Weights of a small transformer language model.
Training: a variant of Muon for these matrices, 793M tokens, 6048 steps.
MLP neurons of a small language model. Each row is named by its layer, matrix (down: output weights) and neuron, and shows model dimensions 320-447. Each number is 50 + 15 x the weight over its row's rms, rounded and kept within 0 to 99. A neuron's up and down rows have the sign that makes its largest values positive.
A block is one neuron, or neurons of one layer that tend to fire together. After each block is what it responds to, as a language model described it from the Wikipedia text at the highest values.

L2.down1864:47 56 56 62 34 60 71 51 37 31 75 42 57 69 66 78 58 66 41 63 43 56 56 18 48 56 53 54 45 65 29 75 22 48 55 29 36 39 55 38 45 36 41 41 46 48 72 60 69 28 63 35 79 41 65 42 53 23 70 48 51 74 45 54 56 92 49 27 51 58 39 36 53 48 59 38 58 62 68 46 58 22 51 57 35 47 74 37 72 52 77 84 65 59 71 56 52 44 54 49 98 58 40 42 43 57 65 80 60 44 57 60 38 45 03 58 56 41 53 23 73 57 57 63 50 57 56 13
Place-name completion. Final token of a country, state or city name, often after a comma or first word, as in Luxembour-g, North Dakota, United States.

L3.down441:69 40 45 71 61 37 40 51 17 54 42 51 60 46 44 60 31 65 61 33 23 45 38 47 40 70 68 61 40 79 71 68 29 56 39 51 42 81 29 58 32 40 59 56 86 58 64 75 31 34 60 73 46 36 45 39 39 32 67 79 50 34 58 35 52 39 36 64 74 25 33 65 50 54 40 57 32 52 53 57 20 64 36 73 52 68 55 49 52 41 67 75 72 48 48 53 37 23 50 55 55 37 33 44 61 53 44 43 38 46 51 38 79 38 52 29 46 40 32 64 38 64 69 77 52 40 29 20
L3.down816:50 66 42 73 48 38 46 53 51 50 65 46 44 62 42 35 43 82 48 62 49 67 57 37 21 45 67 65 27 38 57 57 64 35 54 47 55 49 36 73 48 55 90 63 54 61 82 32 73 32 64 53 60 41 59 34 52 82 72 61 66 65 59 33 64 51 77 99 53 44 29 51 45 42 36 43 51 37 41 48 49 41 36 33 52 59 28 48 45 37 41 37 60 42 61 84 44 39 31 54 48 52 08 60 47 58 44 67 49 47 68 57 49 60 69 47 36 53 52 57 58 27 56 80 65 24 48 26
L3.down920:43 54 27 75 56 30 65 53 44 51 22 42 41 52 33 44 44 26 49 36 21 75 68 48 60 66 50 48 51 50 39 42 19 04 59 53 32 66 70 68 59 56 66 31 57 44 49 52 39 56 44 49 56 48 49 38 55 37 58 55 45 38 38 53 55 46 18 57 52 39 53 56 49 45 76 60 65 58 68 63 50 58 54 28 57 37 61 62 31 41 57 75 34 59 37 65 63 36 58 71 37 50 27 31 80 71 65 23 76 76 29 69 76 49 64 48 34 41 38 48 56 29 32 60 56 23 53 45
L3.down982:49 79 37 59 40 48 22 50 33 79 59 29 44 58 21 56 14 47 49 43 49 75 79 46 52 62 36 57 41 38 55 60 36 39 52 35 47 16 34 40 29 64 51 54 51 49 65 21 62 51 49 33 53 54 74 43 55 41 17 62 37 51 43 41 30 49 42 65 57 48 71 33 54 50 36 30 36 39 78 40 51 50 74 55 43 53 77 47 48 42 33 42 54 62 81 57 69 64 60 50 50 25 36 71 76 34 40 39 42 65 48 28 44 35 45 50 54 92 45 54 50 37 61 28 27 55 20 57
Main verbs, mostly have. Main or finite verbs right after their subject, chiefly have, had, has, having, as in the club had finished, the latter having an extended version, possess, fires.

L2.down166:45 72 45 57 68 35 33 37 41 50 49 39 57 51 48 61 67 64 57 64 32 62 47 37 62 44 35 44 60 62 67 41 50 24 34 39 35 45 38 48 50 53 54 51 42 32 53 53 53 46 33 59 33 22 43 53 45 41 38 68 65 76 49 41 70 86 40 74 40 45 39 44 37 53 16 42 50 31 25 66 50 47 51 41 45 63 38 52 99 61 46 63 60 47 70 64 58 70 54 51 58 57 66 78 55 49 45 66 64 31 64 48 36 10 37 66 28 50 58 63 60 73 52 48 54 35 34 21
Passive verb slot. Fires on auxiliaries and adverbs before a past participle in passive or linking verb phrases, such as were, been, later, again, eventually.

L4.down41:77 46 57 81 52 38 60 43 50 38 48 64 52 42 37 65 46 53 76 40 57 69 37 48 30 66 69 69 44 46 43 53 53 60 58 28 31 52 48 42 70 54 54 37 67 37 42 65 38 37 44 52 49 30 70 33 52 69 51 34 35 84 60 27 50 56 35 65 43 47 60 64 63 89 54 55 51 57 27 81 29 64 36 75 56 58 73 54 32 49 39 39 65 63 74 69 31 32 37 37 41 66 51 64 54 42 30 39 00 72 70 64 54 43 67 31 45 46 46 56 56 52 42 13 23 44 41 43
L4.down43:67 41 43 66 63 59 37 50 60 46 34 60 45 55 29 68 41 31 65 41 43 41 44 41 66 35 52 39 50 49 39 53 62 52 18 35 35 64 73 20 57 52 54 81 46 50 22 56 28 67 75 33 60 64 50 45 46 29 36 49 49 63 56 34 49 41 26 60 48 51 60 57 52 51 58 47 89 35 56 56 50 59 32 58 49 34 49 23 63 37 81 37 54 54 49 74 45 26 32 59 32 29 51 56 55 56 70 34 51 63 38 36 99 70 46 70 56 45 53 56 51 44 46 65 79 40 65 59
L4.down66:59 51 46 69 32 67 65 60 33 60 56 54 47 65 47 28 22 56 58 68 70 37 54 44 60 61 42 56 55 40 60 70 41 43 62 33 69 42 35 91 69 47 31 63 43 54 60 48 48 48 55 64 43 35 59 52 48 54 20 32 61 55 39 55 57 32 26 58 68 58 53 54 56 48 53 57 54 50 38 56 43 21 51 72 69 41 31 35 53 29 70 55 61 57 40 38 52 42 42 53 74 33 47 55 93 55 29 56 53 71 65 39 67 45 33 37 50 62 40 57 22 36 57 68 47 54 65 55
L4.down103:70 58 42 40 37 31 58 53 55 48 48 43 53 52 40 81 28 21 45 51 47 45 24 80 63 41 66 47 38 74 46 59 31 50 48 46 45 42 74 39 49 52 35 51 56 38 59 57 47 13 52 43 40 41 61 55 76 54 57 33 49 55 13 48 69 39 45 60 62 33 56 67 68 64 48 52 35 56 91 30 48 62 35 42 37 26 57 69 51 19 56 32 38 58 41 66 45 40 55 58 63 63 52 64 38 58 59 76 41 44 61 22 76 43 44 84 56 65 47 62 48 71 38 57 64 42 49 25
L4.down296:65 47 52 58 63 42 40 74 23 34 39 73 56 48 32 30 48 74 46 43 32 65 50 40 78 78 64 51 45 68 42 38 43 35 55 59 68 35 43 55 28 77 42 63 70 32 69 53 39 47 68 63 51 38 75 44 63 44 58 47 63 45 68 52 78 38 18 71 65 41 47 57 50 80 42 44 41 46 57 33 27 45 47 77 54 63 45 39 33 34 53 45 50 56 36 44 59 56 57 59 56 66 49 54 39 67 19 60 42 61 56 45 74 65 62 34 52 62 56 41 40 36 53 43 54 62 48 48
L4.down458:54 23 40 42 34 62 60 65 38 52 23 29 66 58 52 50 52 73 57 64 66 52 45 31 59 41 64 58 39 55 64 48 43 64 76 44 41 54 47 72 47 38 71 43 59 67 38 48 49 47 56 29 34 56 43 41 44 45 67 33 72 89 21 41 76 31 57 58 69 36 73 70 40 70 30 20 44 53 56 69 50 35 51 53 52 59 25 52 50 47 64 79 57 69 63 40 43 23 66 73 76 33 49 74 63 51 00 48 38 77 44 63 60 49 45 48 62 43 63 79 59 64 63 59 68 49 39 30
L4.down604:37 54 11 50 46 59 70 36 27 34 26 51 37 46 23 47 62 60 84 40 30 42 48 45 22 72 56 33 48 54 49 38 28 42 45 35 51 61 50 65 40 43 51 84 60 54 47 49 76 53 68 72 20 52 63 47 54 48 53 35 50 14 66 53 37 67 60 89 41 44 69 52 69 49 50 55 37 34 34 44 30 65 37 59 33 75 42 35 44 33 23 35 68 54 54 70 48 61 39 46 62 40 42 38 47 66 55 67 53 44 56 48 45 52 63 42 39 50 09 51 60 56 48 95 61 73 22 39
L4.down717:53 35 65 31 36 34 38 07 13 53 73 39 65 43 50 42 28 60 36 52 26 59 34 44 37 55 64 53 37 90 46 81 35 41 43 41 59 64 64 19 58 48 44 44 69 31 47 45 65 74 43 74 48 36 27 50 67 58 78 44 37 26 15 44 42 43 26 51 73 01 29 45 34 52 38 56 38 43 50 76 81 55 57 47 41 83 63 60 22 31 28 85 34 55 60 34 60 74 48 51 14 37 53 53 80 28 59 37 30 76 35 36 64 80 45 00 70 52 58 74 66 25 53 53 29 23 60 52
L4.down771:34 49 55 68 63 38 46 40 69 44 48 63 63 63 27 34 35 51 26 48 42 65 34 68 37 33 51 25 34 71 83 30 44 19 45 55 47 05 46 47 49 68 54 61 46 52 67 60 75 56 46 77 45 47 41 76 33 27 08 46 44 52 25 70 64 37 50 30 43 62 40 57 68 68 51 26 39 50 40 56 59 46 40 53 38 46 61 41 67 63 38 45 60 55 38 46 56 24 29 52 71 47 45 43 65 66 52 30 35 54 48 65 59 37 62 61 48 62 61 67 51 35 47 71 19 61 33 43
L4.down1069:49 35 48 54 59 33 30 34 53 33 39 50 51 39 22 41 46 76 55 23 19 23 48 44 38 59 43 78 87 48 72 47 46 30 38 33 19 52 36 54 56 26 48 23 34 50 39 47 59 71 39 34 51 36 68 42 45 43 67 65 58 37 66 40 49 48 54 48 48 15 65 56 50 16 48 63 69 53 49 47 55 55 61 26 54 77 76 88 50 68 53 56 31 48 57 32 60 53 62 50 48 32 33 39 71 32 34 54 55 57 66 28 66 49 41 61 65 58 62 51 84 57 63 42 47 46 36 55
L4.down1417:43 46 28 61 53 56 71 34 44 58 41 24 48 90 57 56 57 77 62 53 40 61 43 72 35 59 37 44 63 51 51 52 78 60 56 33 39 51 43 80 48 74 44 63 46 62 35 44 27 37 50 54 46 40 63 79 45 29 46 53 44 35 73 69 36 50 27 67 45 44 52 29 44 40 53 55 57 41 38 20 58 58 35 54 15 21 55 42 62 60 67 57 61 63 58 59 53 27 43 74 29 21 37 40 59 53 41 69 46 34 73 22 50 52 25 34 59 46 38 49 78 37 47 73 54 64 43 48
L4.down1490:57 40 65 47 79 70 47 23 03 59 56 72 58 67 69 58 59 41 39 38 47 53 56 42 40 55 27 81 70 55 51 62 59 70 45 61 32 52 48 64 66 48 77 42 74 80 65 37 64 53 47 73 56 31 58 50 45 50 38 38 67 50 48 20 63 52 53 51 52 59 57 61 85 44 43 42 49 37 16 63 39 57 43 74 81 48 50 49 78 83 32 43 43 65 57 53 46 47 46 60 39 56 39 57 51 56 27 56 53 30 27 72 33 34 44 47 73 42 64 64 69 54 25 61 63 48 35 58
L4.down1797:38 60 51 62 44 53 55 47 60 55 59 44 55 45 44 50 60 22 51 38 69 70 23 32 40 35 45 85 42 46 57 49 15 93 40 48 42 44 41 42 52 47 43 63 53 37 16 35 39 84 64 52 37 07 36 35 80 34 69 49 41 62 41 63 60 51 43 55 58 62 29 44 48 49 56 72 08 57 57 61 67 38 61 27 60 56 65 55 58 65 23 53 54 41 46 78 56 39 42 54 47 72 32 60 48 57 56 18 69 60 32 47 57 49 53 51 49 43 43 50 47 34 53 44 24 22 74 28
L4.down1822:39 63 64 52 38 33 21 63 51 57 57 47 78 24 53 52 19 50 56 53 52 95 64 45 48 50 48 59 36 70 61 68 71 74 41 62 47 35 42 64 60 55 73 53 72 46 40 19 63 36 82 47 42 58 58 45 35 43 57 77 47 78 67 48 65 37 78 33 18 40 50 72 56 53 59 42 57 28 94 75 51 49 45 55 38 49 36 26 68 62 36 65 68 59 22 49 47 34 55 42 49 64 42 37 85 32 36 53 43 66 59 59 50 32 50 56 57 40 42 51 52 49 36 27 52 47 56 18
L4.down1883:32 74 63 27 72 70 77 64 11 48 55 18 34 76 68 41 48 43 35 65 26 28 32 24 62 56 46 51 51 92 70 56 22 55 46 46 19 48 35 44 27 41 38 52 26 30 63 45 56 47 41 21 40 44 57 69 41 36 33 62 57 60 46 59 57 44 48 85 53 57 45 29 62 37 36 35 59 33 34 67 34 67 73 10 31 52 49 54 61 51 50 62 63 39 51 50 56 30 28 38 45 61 32 67 57 59 46 54 50 78 35 35 57 52 45 63 40 59 67 62 14 51 68 42 63 56 73 59
L4.down1951:80 07 63 65 42 42 47 57 49 51 54 52 41 71 45 55 26 36 52 62 79 64 65 62 09 31 43 42 62 76 23 58 30 53 34 48 54 60 68 34 43 69 52 63 36 64 46 33 45 56 52 28 40 55 29 27 34 66 47 50 31 31 44 49 51 51 26 54 40 47 52 44 31 43 68 91 52 50 44 65 34 46 56 51 43 30 52 48 44 19 30 31 20 35 39 36 59 70 28 49 28 27 37 37 63 62 44 75 36 68 35 51 41 60 54 45 29 64 30 20 40 65 37 52 49 29 38 52
Finite auxiliary after subject. Finite forms of be and have (was, had, has, is, were) right after a subject noun phrase, as in "his salary was" or "Events have".

L4.down169:42 39 32 55 50 20 20 61 55 29 72 55 46 68 64 45 78 57 37 56 50 57 66 37 64 58 35 58 69 67 40 30 38 52 57 64 53 64 62 64 51 40 63 82 35 41 66 47 33 23 46 71 27 50 28 58 65 54 55 33 34 61 63 60 49 46 26 63 56 52 48 31 59 44 44 50 60 28 47 86 50 40 85 23 37 35 49 49 44 60 34 55 56 50 56 41 65 41 66 33 54 78 71 29 41 65 46 59 58 65 47 70 75 49 15 46 61 69 75 38 28 36 44 59 42 30 51 35
L4.down186:55 21 66 35 67 88 44 41 68 68 23 50 59 30 83 37 84 65 37 52 53 60 42 68 60 48 32 44 39 40 39 61 43 59 39 66 45 36 49 54 41 32 47 53 35 43 43 63 43 52 33 35 50 58 62 49 44 61 52 35 43 57 48 33 77 40 47 24 47 88 52 50 50 26 53 70 34 31 49 75 43 35 34 85 20 81 43 43 64 51 57 19 63 34 47 46 46 43 57 40 28 49 48 83 42 49 56 37 49 56 33 38 37 32 43 65 54 35 44 61 41 46 39 66 50 47 43 43
L4.down213:56 10 80 63 38 44 45 48 45 54 60 32 41 41 63 99 58 44 41 47 56 43 56 29 37 66 88 30 53 64 29 60 05 60 32 26 48 39 47 40 79 60 37 16 41 60 69 49 77 45 21 37 64 47 69 43 61 26 42 59 52 56 56 59 46 74 31 62 69 30 50 58 68 42 43 55 92 57 35 60 45 56 27 33 61 57 57 56 30 56 73 51 10 54 34 55 56 33 41 46 51 42 51 51 41 32 57 54 48 64 83 13 67 39 17 64 35 49 71 43 73 65 90 62 26 30 68 48
L4.down370:57 69 84 63 45 68 40 54 49 58 58 63 13 42 52 22 53 95 66 59 52 75 59 41 46 30 30 64 43 47 43 65 71 31 74 54 59 42 40 41 56 33 72 58 47 72 63 35 50 57 42 56 67 18 47 63 42 42 71 58 31 67 40 30 28 38 38 49 72 39 34 62 63 36 49 58 42 38 55 49 62 48 72 83 69 38 67 68 64 23 58 51 43 22 41 43 52 27 16 29 69 76 53 45 34 53 64 73 76 56 65 60 43 47 88 63 45 84 43 67 56 67 61 21 32 33 48 50
L4.down686:46 50 51 23 22 53 45 68 58 47 57 75 40 50 58 74 35 51 42 45 25 55 51 49 65 59 41 55 55 59 59 45 61 61 80 40 43 66 48 35 47 66 25 27 43 56 54 40 63 28 27 52 68 89 36 54 49 81 61 67 60 50 68 46 54 43 47 46 46 58 39 68 42 33 47 60 49 37 29 32 74 47 58 34 59 80 58 37 62 68 36 39 46 31 71 52 42 47 66 58 29 54 27 26 50 42 55 65 35 42 66 64 29 50 41 14 73 63 36 61 88 47 65 54 62 24 70 39
L4.down725:12 66 56 54 48 48 29 59 56 54 71 38 45 58 59 86 33 54 71 93 35 53 40 58 60 46 38 44 69 45 62 52 66 56 46 64 39 63 48 46 54 38 69 38 74 32 48 52 58 56 23 51 37 41 36 52 37 47 43 48 32 73 33 55 71 24 56 35 64 34 56 47 73 83 58 28 37 66 65 47 40 58 49 48 40 73 34 38 56 43 51 51 59 38 18 51 56 73 74 32 36 53 68 56 75 57 32 20 25 72 66 78 60 42 67 28 37 31 58 54 51 51 64 73 54 35 58 54
L4.down739:52 36 30 20 54 20 31 35 34 53 58 58 42 31 44 78 32 30 67 44 37 59 51 58 76 34 33 52 53 80 48 14 40 70 44 31 31 47 46 72 90 48 57 71 71 26 31 60 78 39 78 13 54 53 74 80 87 52 32 45 35 57 76 39 40 37 36 42 31 56 56 38 40 93 36 34 63 27 34 64 29 34 32 52 51 70 26 46 63 70 23 35 39 45 85 48 60 47 76 57 38 55 83 53 53 32 38 50 51 62 25 60 45 98 63 32 67 56 32 60 71 66 45 51 68 50 72 39
L4.down957:44 12 69 63 37 38 41 47 34 58 53 34 68 52 53 48 42 38 54 35 35 39 75 51 37 52 47 47 19 44 29 40 54 60 34 39 26 59 78 53 48 39 17 62 49 44 68 69 61 52 65 61 56 31 39 46 48 56 43 52 35 49 51 56 38 60 50 29 58 73 40 55 46 45 59 53 64 77 24 47 42 29 65 56 33 39 54 58 56 53 43 59 45 46 69 40 59 51 48 73 52 39 18 33 91 37 60 52 39 39 34 46 68 57 72 38 45 40 56 31 54 29 57 82 54 37 46 54
L4.down1003:60 27 54 43 44 29 66 47 41 33 30 60 41 69 65 34 56 58 34 69 48 39 50 15 49 66 32 42 20 55 32 50 58 39 50 19 45 57 68 46 45 57 47 19 76 79 30 59 72 47 41 29 23 31 68 24 56 48 64 51 43 42 46 60 36 90 49 53 70 29 50 33 54 25 42 36 68 35 51 43 43 59 50 44 46 36 42 83 46 43 38 48 72 31 42 61 26 21 34 31 37 58 45 56 24 44 43 58 50 43 43 58 24 77 80 53 47 41 88 52 67 17 50 49 56 55 58 41
L4.down1396:64 59 32 53 68 48 45 46 46 34 52 81 32 48 49 48 22 52 73 51 20 37 48 30 51 64 22 65 42 52 60 25 65 42 44 28 31 61 57 43 63 60 46 36 45 47 63 21 51 65 36 53 44 51 59 57 82 36 24 26 64 29 94 43 51 40 34 64 37 58 56 43 37 65 43 52 53 02 39 45 53 62 59 66 45 75 48 41 69 35 45 74 66 72 62 47 43 69 47 49 34 45 79 61 43 58 66 60 45 64 42 28 67 30 48 50 76 55 46 63 77 59 42 61 53 65 80 17
L4.down1414:29 63 57 27 37 54 52 09 31 83 60 69 45 76 50 46 26 52 58 45 38 30 53 31 30 66 55 62 26 48 70 42 26 35 48 22 43 58 52 47 36 32 29 38 53 21 40 64 58 61 40 62 48 36 43 74 48 44 34 52 71 42 75 40 50 41 55 67 34 48 72 48 42 48 71 78 31 36 54 52 72 76 41 37 21 63 57 49 41 47 91 49 68 43 83 14 73 56 53 53 27 49 70 76 41 54 38 49 26 48 37 44 20 56 50 44 37 46 60 16 43 57 51 70 57 67 50 74
L4.down1454:29 73 37 31 48 31 70 68 50 30 45 44 54 31 40 51 52 50 95 54 48 48 49 50 51 60 38 46 79 10 37 19 22 79 48 45 37 55 35 45 46 31 16 45 33 56 38 56 50 77 50 48 38 40 53 29 62 43 50 45 40 50 57 42 45 53 68 72 71 57 46 58 24 75 52 44 30 43 35 55 41 27 46 48 80 60 72 57 55 57 47 65 72 58 30 63 52 61 61 38 45 14 72 62 50 01 61 45 50 15 57 43 54 41 46 23 50 38 58 53 45 40 60 28 30 43 59 41
L4.down1648:49 46 48 40 42 37 48 67 45 67 63 42 19 73 25 41 41 49 60 27 43 54 42 39 67 34 27 41 48 54 47 37 54 37 51 46 53 22 66 83 46 36 69 61 57 52 50 45 54 42 71 53 83 75 61 46 70 57 48 58 39 57 48 54 37 50 46 48 62 61 68 45 55 63 74 49 45 47 32 42 33 85 59 62 47 64 60 60 54 38 57 34 92 64 49 70 53 62 56 65 47 76 69 82 42 62 82 16 15 73 29 73 72 84 73 34 64 48 77 60 52 39 65 08 72 69 49 62
L4.down1848:37 73 62 46 32 43 27 41 45 60 53 28 35 39 44 69 39 56 56 42 42 51 42 43 39 56 57 92 75 58 64 47 18 55 65 43 47 73 59 58 47 52 27 41 72 43 55 63 34 48 47 45 44 55 62 39 53 27 59 54 41 47 58 50 55 34 40 53 49 65 75 76 54 48 59 63 57 36 53 51 44 52 61 48 32 48 35 23 57 43 52 23 34 50 61 30 48 47 29 31 38 38 53 43 60 32 43 66 05 59 38 46 47 49 60 80 33 47 46 51 60 39 35 77 73 47 66 53
L4.down1980:15 48 51 28 73 68 41 64 54 70 42 71 20 89 34 28 44 37 60 69 68 44 69 29 53 41 66 69 53 50 54 54 42 46 59 38 53 69 38 48 22 51 62 49 19 58 77 46 69 29 53 57 65 38 49 70 58 39 29 53 45 35 77 51 63 21 39 47 44 29 45 64 49 27 36 36 29 43 46 60 27 25 72 78 60 44 40 54 29 61 31 22 58 23 23 68 74 58 48 31 47 48 65 38 57 21 19 57 62 41 26 41 46 81 55 64 48 26 42 39 62 30 73 33 55 54 74 36
L4.down2028:51 49 63 45 32 50 52 54 68 28 58 56 32 57 59 51 64 65 64 57 51 25 54 56 40 46 55 45 41 48 79 30 67 50 46 42 47 41 32 50 11 71 53 65 39 32 72 64 34 53 36 44 32 47 45 28 50 66 37 46 34 39 49 47 55 59 70 47 36 42 38 57 46 59 48 55 55 52 54 60 46 61 62 31 54 46 33 66 49 40 57 62 32 51 51 51 55 28 53 59 60 59 36 65 68 20 35 49 59 55 58 85 77 33 47 39 64 39 46 47 42 41 10 90 61 56 34 34
Trailing place-name completion. Last token of the final element in comma-separated place chains, such as United States in "Gretna, Virginia, United States" or U.S.; also Jr, Bros., Inc.